{"vocab_size": 11218, "norm_place": "pre", "parallel_block": false, "optimizer": "muon", "warmup_steps": 200, "max_seq_len": 1024, "dataset": "wikipedia_en"}
MLP neurons of a small language model. Each row is named by its layer, matrix (gate and up: input weights; down: output weights) and neuron, and shows model dimensions 80-207. Each number is 200 + 40 x the weight over its row's rms, rounded and kept within 0 to 999. A neuron's up and down rows have the sign that makes its largest values positive.
After each neuron's rows, "fires on" lists the tokens most often at its 100 highest values on Wikipedia text that the model never trained on.

L4.gate617,245,224,231,196,109,225,265,224,148,178,179,206,208,156,179,167,225,199,158,193,173,238,135,166,246,132,237,177,137,218,244,188,186,195,251,156,183,248,193,173,269,220,106,236,188,140,202,188,231,272,179,217,217,208,217,195,170,226,148,236,168,187,247,162,224,197,238,182,258,207,256,201,191,244,148,193,190,208,161,201,195,256,174,243,283,95,244,193,201,182,130,195,211,236,174,255,183,168,176,171,177,176,218,201,188,186,137,155,164,204,235,124,174,226,186,214,223,192,216,248,196,186,270,252,188,234,100,146
L4.up617,183,183,245,164,195,191,139,200,168,194,235,172,234,181,258,188,245,161,159,196,239,169,224,163,127,203,115,168,152,197,148,214,246,214,222,208,247,161,157,163,210,194,200,195,201,150,165,223,254,237,123,161,238,228,281,163,149,178,236,291,171,228,264,107,253,243,199,250,162,119,119,255,224,170,197,162,201,198,196,101,217,223,161,201,242,96,281,185,163,173,254,218,171,181,200,188,207,242,200,191,175,245,195,180,221,212,240,191,239,202,220,201,274,261,233,218,211,223,190,231,155,126,213,219,223,129,111,260
L4.down617,181,197,165,181,219,158,230,198,262,105,216,264,165,221,247,192,179,257,283,217,209,194,158,231,183,106,235,206,198,215,167,148,150,151,245,239,209,153,180,137,229,199,169,189,213,227,190,213,195,298,186,195,187,183,246,246,196,207,238,212,178,144,213,154,240,239,129,212,216,233,184,214,187,173,226,179,208,129,163,194,155,170,266,206,255,166,170,217,275,183,236,168,234,208,201,166,178,186,172,124,174,196,162,162,245,202,134,161,223,205,237,195,199,287,197,221,225,193,250,289,218,191,165,234,252,198,127,126
fires on: "\n"

L3.gate20,216,252,177,239,143,127,169,208,265,137,270,235,246,187,265,202,219,221,190,203,164,213,187,220,59,173,199,95,191,186,144,200,162,206,142,265,190,199,194,277,189,233,226,176,292,218,237,188,171,188,216,181,230,133,254,282,219,208,163,206,168,175,232,165,195,129,205,150,163,145,172,203,154,223,245,181,197,169,236,235,190,212,288,253,214,200,167,200,219,150,209,211,211,187,149,104,185,219,254,144,181,228,246,151,328,191,174,221,236,220,184,157,153,180,252,142,176,171,214,236,143,188,210,175,204,207,241,198
L3.up20,184,243,258,148,196,208,209,195,199,242,291,238,231,211,266,216,169,130,160,222,216,227,285,191,162,193,194,240,202,229,234,203,168,180,139,238,159,244,138,216,158,245,204,181,270,217,218,178,166,224,160,203,276,182,181,205,200,231,182,197,160,214,220,155,227,224,286,195,164,140,176,120,212,208,249,228,168,237,203,248,131,276,201,240,259,190,231,134,227,165,215,224,270,238,181,149,184,231,238,259,125,211,259,219,271,241,204,199,207,209,250,165,201,239,256,233,128,165,230,195,177,184,195,187,205,147,209,178
L3.down20,173,143,190,210,213,230,238,222,222,300,231,246,278,168,180,127,192,181,234,193,176,205,244,182,162,218,192,100,214,141,257,180,248,228,164,203,230,183,175,236,179,224,224,180,165,152,234,180,237,193,188,202,204,247,212,212,202,229,234,217,150,229,189,168,196,168,287,195,228,183,114,203,235,178,188,122,171,199,123,200,185,160,256,147,334,154,181,263,252,65,273,198,234,194,215,214,142,175,211,159,158,201,220,112,223,144,184,138,219,157,205,205,219,198,259,173,215,107,152,209,244,174,162,207,232,165,179,135
fires on: "\n\n", "\n", "ell", "end"

L5.gate346,115,183,235,166,247,276,190,165,221,167,218,264,188,149,198,156,200,192,166,170,227,181,196,209,326,269,216,248,170,168,205,241,179,149,222,161,176,170,164,258,200,184,146,193,193,234,181,198,158,216,200,179,194,171,207,186,179,240,149,148,184,232,97,134,154,187,253,190,211,180,218,98,195,87,195,155,253,193,175,228,259,219,194,193,185,211,200,279,196,163,147,203,241,158,222,247,150,179,208,193,164,172,173,280,240,226,246,249,259,180,219,170,268,164,145,233,249,220,254,220,173,227,203,186,126,136,276,246
L5.up346,242,173,154,224,182,233,226,304,234,156,196,250,197,192,108,228,157,208,270,183,216,189,225,226,246,219,214,151,229,180,162,201,204,185,267,167,231,220,203,277,134,211,254,246,214,222,225,275,235,125,134,184,196,206,114,153,173,107,173,225,150,249,241,212,178,178,218,184,207,150,268,247,170,215,268,206,219,239,219,192,167,144,138,160,101,205,195,131,199,198,246,221,177,141,254,183,245,196,251,208,266,191,129,115,184,241,195,234,209,164,158,250,168,138,183,225,216,190,234,136,209,201,181,258,226,193,194,206
L5.down346,128,183,159,251,203,212,151,117,157,128,199,231,172,182,145,209,163,159,144,198,178,227,231,178,196,256,183,263,179,179,214,170,118,234,163,195,218,243,232,254,192,186,180,225,140,217,233,164,205,278,211,229,146,206,218,135,131,242,230,223,224,177,155,152,142,163,186,222,202,237,220,209,161,180,132,234,133,210,205,142,144,93,201,225,232,113,233,226,160,203,175,258,164,227,139,146,145,211,167,257,193,162,263,192,190,214,182,166,159,217,225,150,265,254,172,183,201,184,226,218,151,237,227,210,262,180,240,230
fires on: " an", " (", " and ", " one", " '", ", and "

L3.gate311,183,154,219,256,216,163,159,243,149,252,270,226,143,134,232,195,197,145,194,184,182,180,235,198,206,202,213,219,135,231,148,189,174,191,238,173,175,178,245,112,154,146,155,221,226,125,158,214,177,70,321,247,259,230,128,244,245,227,227,205,238,158,265,226,195,161,224,251,205,166,249,219,176,165,183,293,208,224,120,182,224,237,190,205,264,153,262,161,196,207,227,168,226,158,313,180,197,180,203,207,204,160,177,186,143,171,186,163,196,208,209,247,259,215,138,210,206,210,111,269,212,212,171,166,179,229,202,185
L3.up311,170,238,184,260,174,197,211,236,144,189,200,177,150,190,159,201,273,212,193,247,249,213,248,244,138,155,245,200,207,183,172,236,189,165,226,267,126,207,205,234,277,170,263,184,231,207,240,161,229,219,143,234,264,256,173,195,200,206,193,211,214,229,222,255,179,255,145,159,219,232,183,232,290,244,249,175,208,166,163,179,137,194,161,232,245,221,188,236,190,180,127,181,236,208,257,167,213,166,195,205,177,231,175,219,238,216,203,218,166,124,239,258,146,250,195,212,247,146,205,154,179,237,213,193,205,185,175,255
L3.down311,120,139,157,156,180,199,191,149,184,204,246,187,193,177,151,237,225,208,254,197,203,254,174,262,211,190,178,158,233,156,167,198,192,246,244,207,134,190,214,204,277,230,218,200,146,240,234,204,209,240,177,219,147,165,173,189,160,260,213,184,143,156,186,190,179,239,203,173,154,172,162,235,241,244,210,207,198,165,248,223,252,127,222,163,204,208,222,230,80,146,203,197,160,246,232,221,198,175,231,206,218,189,193,263,193,127,219,195,200,147,192,179,173,209,147,171,235,206,177,200,264,195,227,195,173,190,131,231
fires on: "id", "ah", "ø", " announced that", " mid", " announced"

L7.gate383,151,239,252,235,239,208,165,248,214,174,243,253,146,194,262,156,171,150,255,192,220,223,245,189,171,88,238,219,240,203,249,153,205,179,214,146,204,201,195,151,210,194,168,234,151,191,230,300,211,179,216,205,217,203,225,234,237,172,164,166,134,144,202,122,241,227,170,147,160,186,198,226,200,190,212,208,229,235,232,205,255,183,157,195,188,138,259,173,235,102,134,173,197,226,180,198,106,166,228,154,240,168,156,152,173,239,314,161,161,169,241,170,172,236,210,160,199,199,242,286,216,182,228,192,241,276,181,184
L7.up383,165,210,158,226,265,181,137,199,241,207,227,158,203,239,228,187,150,136,184,237,159,219,164,141,202,215,178,200,98,218,269,197,125,265,154,224,201,195,251,212,186,225,196,158,223,129,202,244,213,253,217,187,189,271,193,245,182,129,197,185,211,185,292,165,162,242,174,177,218,273,125,175,198,220,159,260,187,186,276,235,217,217,154,162,183,127,232,154,200,150,232,192,227,222,149,191,200,229,114,171,220,212,206,209,231,194,168,180,211,256,155,215,177,194,272,222,163,197,162,237,214,107,232,167,219,202,156,218
L7.down383,221,184,130,286,218,219,226,282,240,184,224,220,239,209,225,184,255,226,249,150,97,189,267,213,183,205,240,203,132,215,208,251,140,144,202,193,196,199,208,165,271,150,234,157,133,190,241,176,250,260,182,216,233,217,149,217,161,181,152,267,264,181,216,167,188,219,248,194,170,242,245,191,201,190,194,195,149,215,179,132,171,226,234,288,181,200,168,210,165,236,186,128,154,199,173,205,180,256,258,198,157,229,185,213,268,209,239,205,240,243,255,223,235,234,276,227,321,285,214,243,213,169,186,244,183,175,203,222
fires on: "\n"

L5.gate360,161,184,155,137,223,170,238,173,201,220,176,223,260,213,226,195,192,272,230,240,177,173,260,149,188,229,190,182,179,168,198,253,267,217,243,170,163,178,203,224,127,276,224,247,213,190,184,223,102,205,173,266,143,195,239,256,148,178,156,244,130,230,218,166,161,234,154,245,135,279,232,183,153,142,210,187,197,209,193,241,178,176,206,184,182,196,159,170,131,193,129,198,183,196,198,129,200,223,164,219,176,208,227,248,227,228,225,261,243,255,219,182,162,187,211,144,297,183,245,207,249,229,237,85,191,166,239,209
L5.up360,197,203,189,183,211,174,165,242,235,226,134,156,163,149,190,137,239,239,166,227,161,170,235,151,130,210,177,220,205,210,203,195,233,229,174,205,175,151,146,217,170,300,197,207,232,219,187,188,194,181,232,212,206,193,200,228,218,191,135,198,225,206,188,190,207,239,230,184,127,180,178,94,173,174,235,183,232,117,172,267,134,191,158,269,228,253,150,175,235,162,238,262,210,291,240,218,173,275,198,168,161,193,275,228,196,219,188,259,229,186,189,198,205,126,241,266,242,216,156,202,173,210,226,202,194,108,198,122
L5.down360,222,191,168,201,165,245,215,118,151,158,205,177,231,236,223,180,187,126,262,188,201,151,226,227,235,240,229,240,207,224,296,214,146,187,159,183,167,170,223,213,285,216,173,166,202,216,210,230,207,264,189,273,242,234,177,183,183,259,190,165,210,206,175,197,253,182,236,211,251,171,248,275,272,162,224,229,201,242,202,169,255,225,226,181,208,251,190,200,162,160,156,280,233,226,182,212,215,163,230,103,276,200,123,172,167,118,157,214,178,119,132,199,103,224,190,235,190,179,249,181,288,171,187,150,167,157,273,207
fires on: "\n", "s", " in the ", "==P"

L5.gate155,245,192,144,259,195,166,199,223,170,224,212,167,224,247,16,207,198,174,166,196,158,223,149,202,195,232,192,274,221,205,176,150,204,146,279,164,216,194,231,231,170,181,181,241,224,214,196,224,274,176,195,216,257,214,296,244,278,126,171,186,190,260,175,187,143,146,179,269,240,220,297,189,205,187,221,211,187,188,146,187,214,158,247,156,187,177,267,168,221,117,183,219,217,194,273,228,150,174,191,157,206,264,207,188,196,265,257,210,233,220,144,165,186,215,177,218,286,213,218,204,158,237,141,217,147,237,91,233
L5.up155,209,214,220,269,136,227,188,187,236,186,267,210,221,158,230,224,195,226,262,177,231,219,185,224,183,202,184,225,159,221,148,123,176,174,136,205,161,213,276,196,211,192,208,143,166,225,169,209,251,237,172,240,213,241,256,188,180,219,145,219,155,236,166,235,202,230,233,240,112,198,127,180,290,257,248,209,210,198,205,194,241,181,169,187,162,159,177,176,154,136,164,247,228,222,230,237,210,145,182,154,208,173,229,212,224,199,224,230,194,198,235,231,243,160,168,245,166,188,228,142,176,194,226,203,264,243,222,96
L5.down155,166,221,251,173,257,275,189,239,201,182,259,279,201,196,216,202,255,209,202,178,156,194,151,218,222,220,158,171,203,263,162,257,249,202,154,205,205,269,194,197,235,245,168,233,160,188,131,204,192,167,199,133,155,150,227,161,49,230,136,281,168,251,149,280,242,240,151,210,182,240,206,177,163,191,148,189,261,151,214,196,229,208,190,205,207,280,219,198,196,104,175,144,237,211,153,183,222,183,202,169,225,225,170,193,135,209,174,238,209,254,291,231,243,243,134,216,172,180,270,226,224,248,203,142,210,231,248,176
fires on: "ol", "ur", "or", "c", "ist"

L3.gate200,170,204,179,221,214,151,190,245,170,94,233,199,219,171,160,131,186,248,296,299,234,135,149,282,155,216,214,189,204,161,178,180,224,178,234,183,195,260,143,249,214,221,196,135,201,169,233,116,183,225,139,121,258,207,280,152,172,278,200,188,226,248,216,167,250,161,221,241,175,204,204,297,122,182,203,172,235,226,206,149,196,186,162,219,221,274,170,171,158,207,239,263,245,183,200,149,201,183,191,285,183,258,232,156,296,204,187,183,168,200,143,178,183,191,158,177,223,145,223,232,205,309,182,197,205,190,136,131
L3.up200,191,193,199,232,191,143,133,203,169,150,175,252,245,183,162,237,157,170,237,242,217,125,145,201,175,124,178,211,157,155,235,223,128,200,202,202,229,232,148,200,117,146,172,148,190,203,201,167,181,253,187,116,182,177,203,140,159,195,239,121,212,256,137,255,193,164,254,158,190,136,188,197,232,254,230,217,271,240,247,177,204,216,249,254,273,174,265,227,222,189,221,183,237,200,219,238,233,221,229,178,240,138,249,143,268,183,205,225,178,220,172,224,177,193,255,200,145,207,210,172,206,182,123,176,250,205,144,120
L3.down200,222,198,210,160,183,185,252,232,228,206,229,187,220,170,171,101,286,205,148,198,235,123,225,208,246,221,245,212,195,128,214,181,228,191,193,221,194,226,213,280,175,225,267,161,174,199,158,168,216,175,192,192,227,249,179,108,115,285,212,194,234,181,215,74,261,174,153,229,192,235,206,205,142,240,174,164,167,178,230,196,196,208,196,215,131,172,193,282,191,159,162,192,198,155,204,187,243,208,197,174,253,241,165,219,196,208,188,174,114,171,201,222,146,235,217,176,212,171,209,232,163,213,184,196,163,171,194,190
fires on: "\n\n", " =", "mb", ") =", " met", "\n"

L3.gate596,168,197,130,173,226,165,201,235,229,166,208,260,220,239,174,178,188,189,214,220,227,228,202,167,140,235,254,186,188,174,207,118,243,199,253,225,193,206,161,143,112,198,275,169,285,133,228,95,222,182,240,218,172,157,188,197,257,203,170,253,179,248,251,278,181,191,247,273,155,242,173,243,233,134,159,220,230,197,139,193,204,141,177,200,245,208,225,162,256,238,257,250,258,195,147,213,200,229,269,183,194,183,239,103,184,184,208,215,164,227,232,201,233,154,203,207,231,157,203,237,188,226,178,203,215,201,231,205
L3.up596,175,193,165,113,243,175,129,211,243,200,241,197,198,250,253,253,187,189,239,195,205,210,226,205,242,220,239,177,126,213,203,216,147,153,157,268,139,253,206,250,213,243,127,153,248,180,216,210,169,160,213,238,191,223,211,182,240,217,214,217,184,176,162,162,123,135,188,176,204,304,180,169,151,211,217,191,209,181,159,222,166,134,158,213,218,201,208,160,164,180,198,259,254,158,149,209,265,247,174,204,157,193,131,233,228,156,171,208,177,262,163,177,199,160,234,244,218,213,141,227,145,214,179,201,243,194,270,173
L3.down596,219,172,159,240,207,156,185,217,201,147,210,186,260,132,201,154,249,240,258,230,292,238,172,166,181,157,237,207,253,190,251,217,178,167,321,182,223,188,172,211,254,219,163,175,176,239,107,132,216,194,157,234,163,169,209,236,266,268,125,209,235,130,234,228,202,214,182,196,219,219,179,261,248,184,218,166,210,193,209,193,191,246,182,193,284,139,234,250,225,152,273,231,166,195,250,206,201,127,226,224,190,154,235,199,190,207,157,246,244,191,186,203,218,164,172,282,219,123,277,170,292,172,189,182,197,235,226,174
fires on: "==", "\n\n", "==C", "==M", "===C", "== C"

L3.gate639,234,196,199,204,175,200,216,138,240,259,160,133,266,120,258,172,217,183,194,212,187,198,242,169,198,210,227,241,268,218,146,223,150,142,212,160,270,176,220,220,186,215,229,198,176,233,188,214,184,196,250,176,221,123,271,178,269,202,199,196,126,174,121,263,222,247,215,197,216,201,178,136,262,148,178,178,143,229,241,185,212,117,181,211,176,183,197,148,207,235,214,143,150,211,179,226,189,162,265,223,108,284,117,173,247,213,236,257,174,182,225,154,205,171,166,277,207,166,197,170,182,200,312,220,189,177,147,222
L3.up639,213,164,192,188,212,126,186,133,176,157,229,227,242,236,171,205,205,231,182,310,219,291,210,206,198,214,242,133,223,183,279,286,226,168,192,236,221,208,283,206,174,184,284,229,215,217,187,171,181,202,174,134,170,168,259,269,235,212,144,207,180,227,188,272,202,229,213,191,220,197,258,147,211,181,258,145,214,145,210,180,210,119,216,196,189,261,189,201,167,229,177,159,156,196,225,212,198,169,195,196,199,225,222,210,242,255,181,163,205,258,162,143,226,186,194,192,243,199,210,258,229,206,213,192,197,205,197,277
L3.down639,260,205,169,177,185,257,187,236,217,101,210,107,230,170,256,182,162,223,149,287,229,185,235,198,279,193,179,224,167,231,230,245,203,198,193,202,128,145,135,158,169,235,192,232,219,246,206,176,150,164,250,244,180,264,134,222,237,173,203,189,184,280,209,131,171,120,119,292,220,247,141,221,207,259,179,246,235,139,126,251,211,233,251,165,156,180,217,226,189,214,183,198,173,193,148,235,237,243,134,192,152,199,235,176,259,202,199,117,195,215,198,222,111,266,184,233,225,213,183,147,286,217,240,232,158,184,154,161
fires on: "b", "t", "m", " brig", "i", "79"

L4.gate206,183,210,241,192,194,202,159,224,218,222,288,287,132,145,183,256,162,175,162,277,156,212,214,286,163,226,247,243,219,193,107,166,214,224,216,160,159,206,172,221,121,229,194,170,232,221,201,174,216,266,215,178,223,157,262,196,234,258,152,256,183,144,179,263,183,176,183,230,198,258,213,217,138,226,204,208,149,263,184,259,282,155,171,231,176,160,236,281,172,107,213,200,264,209,225,171,185,197,231,139,154,183,218,231,238,233,240,208,208,222,188,182,173,219,177,217,153,212,184,166,162,205,203,198,225,173,216,198
L4.up206,267,187,241,141,193,235,257,222,214,243,237,203,195,150,197,180,214,253,285,323,252,107,260,181,235,108,215,191,135,188,217,208,193,166,164,125,237,231,247,254,181,224,193,225,162,160,172,217,143,258,287,210,215,124,153,253,197,205,224,210,187,168,209,238,185,146,155,198,218,141,147,182,142,182,184,171,158,142,207,263,144,185,225,245,217,220,218,209,229,215,192,177,199,203,162,176,206,195,220,113,92,202,220,160,198,258,192,208,205,145,155,86,208,270,211,172,247,167,202,207,152,217,225,218,227,209,143,238
L4.down206,200,176,126,241,231,209,228,134,175,221,169,155,136,255,183,241,193,208,248,188,170,236,226,245,211,156,229,272,270,166,167,205,161,203,213,226,231,240,235,226,277,203,207,192,235,192,255,148,188,254,176,152,232,257,208,149,240,166,150,114,223,178,249,189,245,263,227,240,172,202,145,203,273,277,136,200,206,102,239,200,247,238,188,131,162,133,225,212,291,218,142,232,243,170,210,130,194,239,215,189,156,204,114,241,157,196,214,199,173,244,220,221,218,163,186,196,183,177,175,187,216,230,210,224,176,164,306,154
fires on: "ly", "p", "al", "ons"

L3.gate111,168,209,175,195,213,213,178,153,161,253,181,227,134,139,202,187,160,180,244,231,205,179,171,206,205,131,179,213,284,193,118,173,221,218,215,237,226,120,188,240,201,223,260,212,201,193,195,234,183,259,206,153,167,173,273,203,157,228,244,288,198,255,152,133,175,153,127,244,214,195,152,183,172,230,174,227,196,191,236,207,217,234,221,247,215,170,210,121,191,169,191,189,179,270,249,172,163,206,168,175,120,204,132,169,265,194,203,168,277,192,308,161,132,241,208,205,183,179,238,136,154,183,224,171,156,208,195,249
L3.up111,265,157,155,220,204,169,218,186,206,264,260,202,227,175,160,170,178,194,190,216,241,201,160,219,195,112,214,141,203,155,283,246,130,197,213,173,257,217,149,147,260,212,191,261,133,213,193,216,175,241,214,232,184,258,269,246,176,212,161,196,279,231,140,189,230,202,203,224,262,151,155,203,244,208,229,181,209,169,159,252,196,153,238,219,214,172,194,121,204,174,142,235,173,203,164,239,239,189,175,193,249,230,188,220,189,195,214,223,219,208,213,132,187,175,203,189,236,197,183,148,127,115,153,129,147,232,247,180
L3.down111,230,183,244,226,146,154,243,159,223,182,170,256,161,160,175,181,188,200,255,186,223,218,244,251,283,183,134,243,195,201,249,98,122,214,215,220,181,180,158,146,212,137,260,187,218,110,196,195,147,178,227,177,154,192,255,164,226,258,189,189,195,267,172,152,198,206,245,192,208,157,186,237,251,161,205,165,183,228,184,263,233,270,247,200,181,215,173,154,195,197,86,200,238,185,208,193,204,248,161,207,192,248,199,195,190,191,236,207,233,231,217,149,197,294,181,213,258,152,261,155,177,196,242,289,188,138,119,246
fires on: "m", "f", "ver", "rem", "i"

L3.gate37,275,241,155,157,222,246,143,217,203,210,204,254,151,223,183,225,160,257,156,143,193,206,343,222,162,181,187,206,324,217,239,272,196,167,221,247,160,194,124,228,137,216,158,219,216,188,242,181,161,206,164,163,155,244,239,195,225,141,190,211,253,210,161,292,210,190,204,126,194,181,215,127,215,172,179,276,248,210,209,227,229,232,257,108,240,132,147,178,198,232,219,242,172,150,158,163,144,129,260,253,165,207,227,234,187,222,220,238,261,171,142,192,154,163,161,221,227,192,167,188,191,225,203,238,190,219,191,231
L3.up37,168,153,202,234,152,170,120,168,199,141,190,163,261,227,218,221,254,209,202,213,151,242,160,209,227,214,255,175,187,236,120,260,267,127,158,228,185,143,171,158,222,148,215,212,220,200,229,136,239,215,126,158,247,203,211,135,196,127,202,236,213,237,260,176,266,144,225,249,163,167,202,211,260,143,217,186,229,157,227,242,253,269,162,182,178,115,211,248,267,228,209,179,191,214,157,181,305,111,133,185,239,198,206,145,233,140,190,259,184,194,197,177,187,220,204,203,207,221,226,229,104,232,195,208,221,209,143,265
L3.down37,226,185,201,174,153,191,285,171,124,164,199,215,161,136,148,208,169,183,173,201,253,249,184,252,190,177,283,172,209,207,271,142,192,244,193,124,220,236,278,187,257,184,171,258,209,148,216,134,167,202,155,178,308,251,225,221,208,136,202,204,235,244,173,235,198,230,200,208,182,237,221,210,99,189,169,139,241,228,174,235,264,279,190,231,209,118,215,221,188,245,239,197,194,187,244,194,170,288,146,253,230,250,185,178,235,197,203,170,173,206,244,170,238,176,224,198,234,162,194,204,179,124,164,209,186,185,213,206
fires on: " name", " love", " climate", " place", "ickname", " theme"

L3.gate503,228,174,197,208,179,186,186,176,175,159,141,134,221,272,293,175,217,204,183,240,175,185,177,274,154,218,241,183,249,202,235,219,235,207,218,147,208,136,239,195,198,171,197,178,261,195,270,153,195,152,187,193,234,188,184,116,156,201,150,252,259,212,193,240,175,191,258,210,250,306,197,222,180,181,223,228,206,238,158,177,229,227,176,169,140,268,170,209,229,165,134,277,186,205,239,208,250,213,291,204,171,219,176,218,186,201,154,194,246,183,209,231,243,112,165,250,223,178,220,285,260,215,219,180,219,165,224,163
L3.up503,197,245,227,144,205,190,226,180,160,190,147,139,269,282,261,125,231,131,244,177,215,145,209,289,155,163,169,194,250,165,239,177,151,156,276,202,189,135,209,187,222,217,182,259,209,182,207,193,221,252,237,184,205,222,209,161,166,184,255,195,220,200,162,221,157,191,225,193,238,264,168,230,293,234,229,171,230,235,217,142,211,249,105,254,201,230,212,147,178,241,150,203,195,155,145,180,239,220,270,226,123,199,181,185,214,202,213,146,233,199,147,172,148,173,179,245,255,174,169,178,217,199,213,133,228,187,269,119
L3.down503,159,212,253,219,201,128,213,229,197,180,249,83,258,224,242,150,181,182,213,250,233,215,185,197,180,126,207,228,182,204,229,198,177,196,248,209,180,183,150,164,198,196,211,253,245,172,148,210,139,214,272,241,187,266,179,271,219,237,229,248,272,146,108,180,242,164,191,160,155,221,210,188,225,188,159,145,177,214,195,160,174,162,165,200,228,283,238,143,161,181,147,184,205,186,160,183,210,222,238,216,214,167,228,143,191,242,186,114,237,175,149,165,151,229,220,263,215,157,201,180,192,238,223,205,199,157,258,196
fires on: "\n\n", "sc", "==", "===", "uc", "mp"

L4.gate530,211,208,150,136,172,178,212,229,197,184,156,240,169,141,238,188,180,240,153,194,215,216,169,232,146,145,195,248,202,202,197,164,156,213,260,148,205,213,258,196,231,220,201,166,158,161,221,242,181,208,210,187,169,162,175,203,159,175,214,152,202,97,102,157,271,173,128,187,281,251,212,192,207,126,173,208,239,245,174,150,139,209,237,211,210,191,200,178,202,113,163,209,82,224,212,251,231,197,200,212,201,160,206,210,176,182,225,281,211,154,191,225,194,131,191,185,246,195,272,165,208,269,187,214,233,177,235,205
L4.up530,197,222,160,126,199,185,229,197,174,225,164,195,191,149,164,124,204,246,227,179,167,265,221,190,246,195,223,219,249,207,221,198,198,140,222,185,149,162,260,154,243,244,212,176,162,176,151,169,186,220,255,242,113,158,188,179,211,175,266,213,215,179,191,146,223,184,251,300,212,205,206,171,209,190,179,226,192,179,210,151,159,217,216,243,230,177,215,213,153,160,129,197,249,217,216,237,169,239,196,230,199,152,254,227,158,118,250,268,203,189,222,208,204,99,196,182,245,169,178,166,155,253,142,270,164,194,236,232
L4.down530,163,182,199,158,175,193,206,206,136,194,198,222,212,184,211,139,168,158,226,221,208,204,234,202,189,176,165,161,156,203,178,202,168,174,212,180,204,177,243,191,253,221,250,148,166,182,176,194,213,233,156,237,180,144,197,171,186,128,263,187,242,116,217,197,275,250,234,195,179,177,205,163,221,120,175,201,183,172,181,131,164,176,244,186,270,175,289,208,172,157,186,172,130,212,184,237,186,232,172,179,259,151,280,174,210,215,217,249,192,193,266,144,228,161,216,244,248,164,249,202,125,201,125,255,199,222,209,247
fires on: "\n\n"

L4.gate458,185,189,175,95,146,185,170,197,205,213,210,194,198,197,255,163,212,284,192,213,148,234,214,214,193,188,213,231,230,200,183,206,177,187,205,174,133,218,283,168,258,226,212,166,162,168,192,189,156,231,206,216,142,154,200,188,192,151,255,146,251,151,146,119,206,154,171,232,176,243,194,194,199,134,216,189,242,199,215,176,164,218,215,242,245,163,234,186,148,163,177,278,154,247,238,233,187,227,259,163,198,168,258,221,204,156,189,294,219,205,206,152,192,88,223,195,244,231,223,217,192,274,186,239,235,191,229,243
L4.up458,189,256,164,112,187,164,231,185,149,236,151,188,174,144,231,114,199,249,215,191,189,219,212,198,216,197,189,213,215,178,173,176,231,215,255,166,147,191,244,193,250,241,239,154,170,198,179,178,203,192,228,235,141,195,193,185,227,197,202,184,246,137,145,177,253,198,188,227,218,225,215,185,195,128,172,203,236,199,199,181,127,208,230,204,224,146,218,219,135,141,167,201,133,228,213,237,226,228,210,159,208,168,219,234,169,162,245,327,244,165,163,204,198,137,182,183,268,143,239,202,175,259,197,256,219,204,209,219
L4.down458,229,184,191,161,201,174,217,177,192,226,191,194,198,188,228,121,176,187,188,204,175,215,217,163,186,196,180,231,227,180,217,201,240,246,270,167,183,189,264,178,207,249,196,174,231,191,192,230,210,179,234,212,145,130,198,170,204,186,253,210,260,85,174,191,267,226,211,208,211,215,215,176,187,158,202,211,245,200,189,197,177,192,208,235,222,183,229,189,181,148,169,200,164,233,183,217,210,206,245,201,239,202,212,201,170,180,193,303,194,169,172,195,183,163,210,225,224,189,221,205,177,200,195,235,219,181,199,192
fires on: "\n\n"

L7.gate674,199,227,180,260,258,228,198,205,157,153,146,281,202,154,200,192,150,209,218,283,163,260,236,288,153,198,198,213,214,207,165,190,201,190,270,177,153,167,113,200,260,243,184,162,271,173,170,239,175,262,214,305,177,148,266,140,172,257,199,193,222,214,197,171,198,193,205,176,196,269,177,193,109,200,193,298,247,166,229,181,177,183,168,234,238,117,225,238,203,193,238,196,198,191,147,147,201,240,252,186,148,202,220,234,187,245,191,237,191,183,262,123,110,153,120,142,217,239,231,203,180,278,172,175,205,171,238,232
L7.up674,183,167,205,132,238,235,151,212,194,219,118,120,147,202,193,211,219,247,173,164,187,194,155,148,172,227,214,225,183,168,153,182,214,252,269,168,169,157,200,216,214,321,217,116,211,186,220,199,191,200,202,200,135,159,260,226,215,258,186,223,143,266,221,127,221,127,249,235,166,234,232,271,88,100,225,239,144,139,214,213,164,251,189,172,151,188,213,225,209,208,226,236,204,178,237,201,253,219,229,212,238,253,225,150,260,225,209,173,233,191,209,159,254,97,157,235,183,170,200,232,151,265,243,202,135,223,187,272
L7.down674,162,214,287,189,225,222,124,174,220,236,184,174,178,222,221,157,191,162,189,196,154,103,158,144,93,223,185,222,205,261,214,201,224,226,148,177,187,148,277,194,188,242,212,194,176,179,203,148,142,253,286,173,196,155,257,240,208,231,142,189,175,134,110,144,187,185,228,240,212,273,200,290,116,122,159,249,197,183,173,176,195,207,190,158,242,188,242,270,182,192,235,146,217,176,172,102,100,170,172,209,220,194,224,144,201,195,200,215,184,189,199,172,123,209,224,187,152,176,182,255,176,207,164,190,177,288,220,195
fires on: "\n\n", "\n"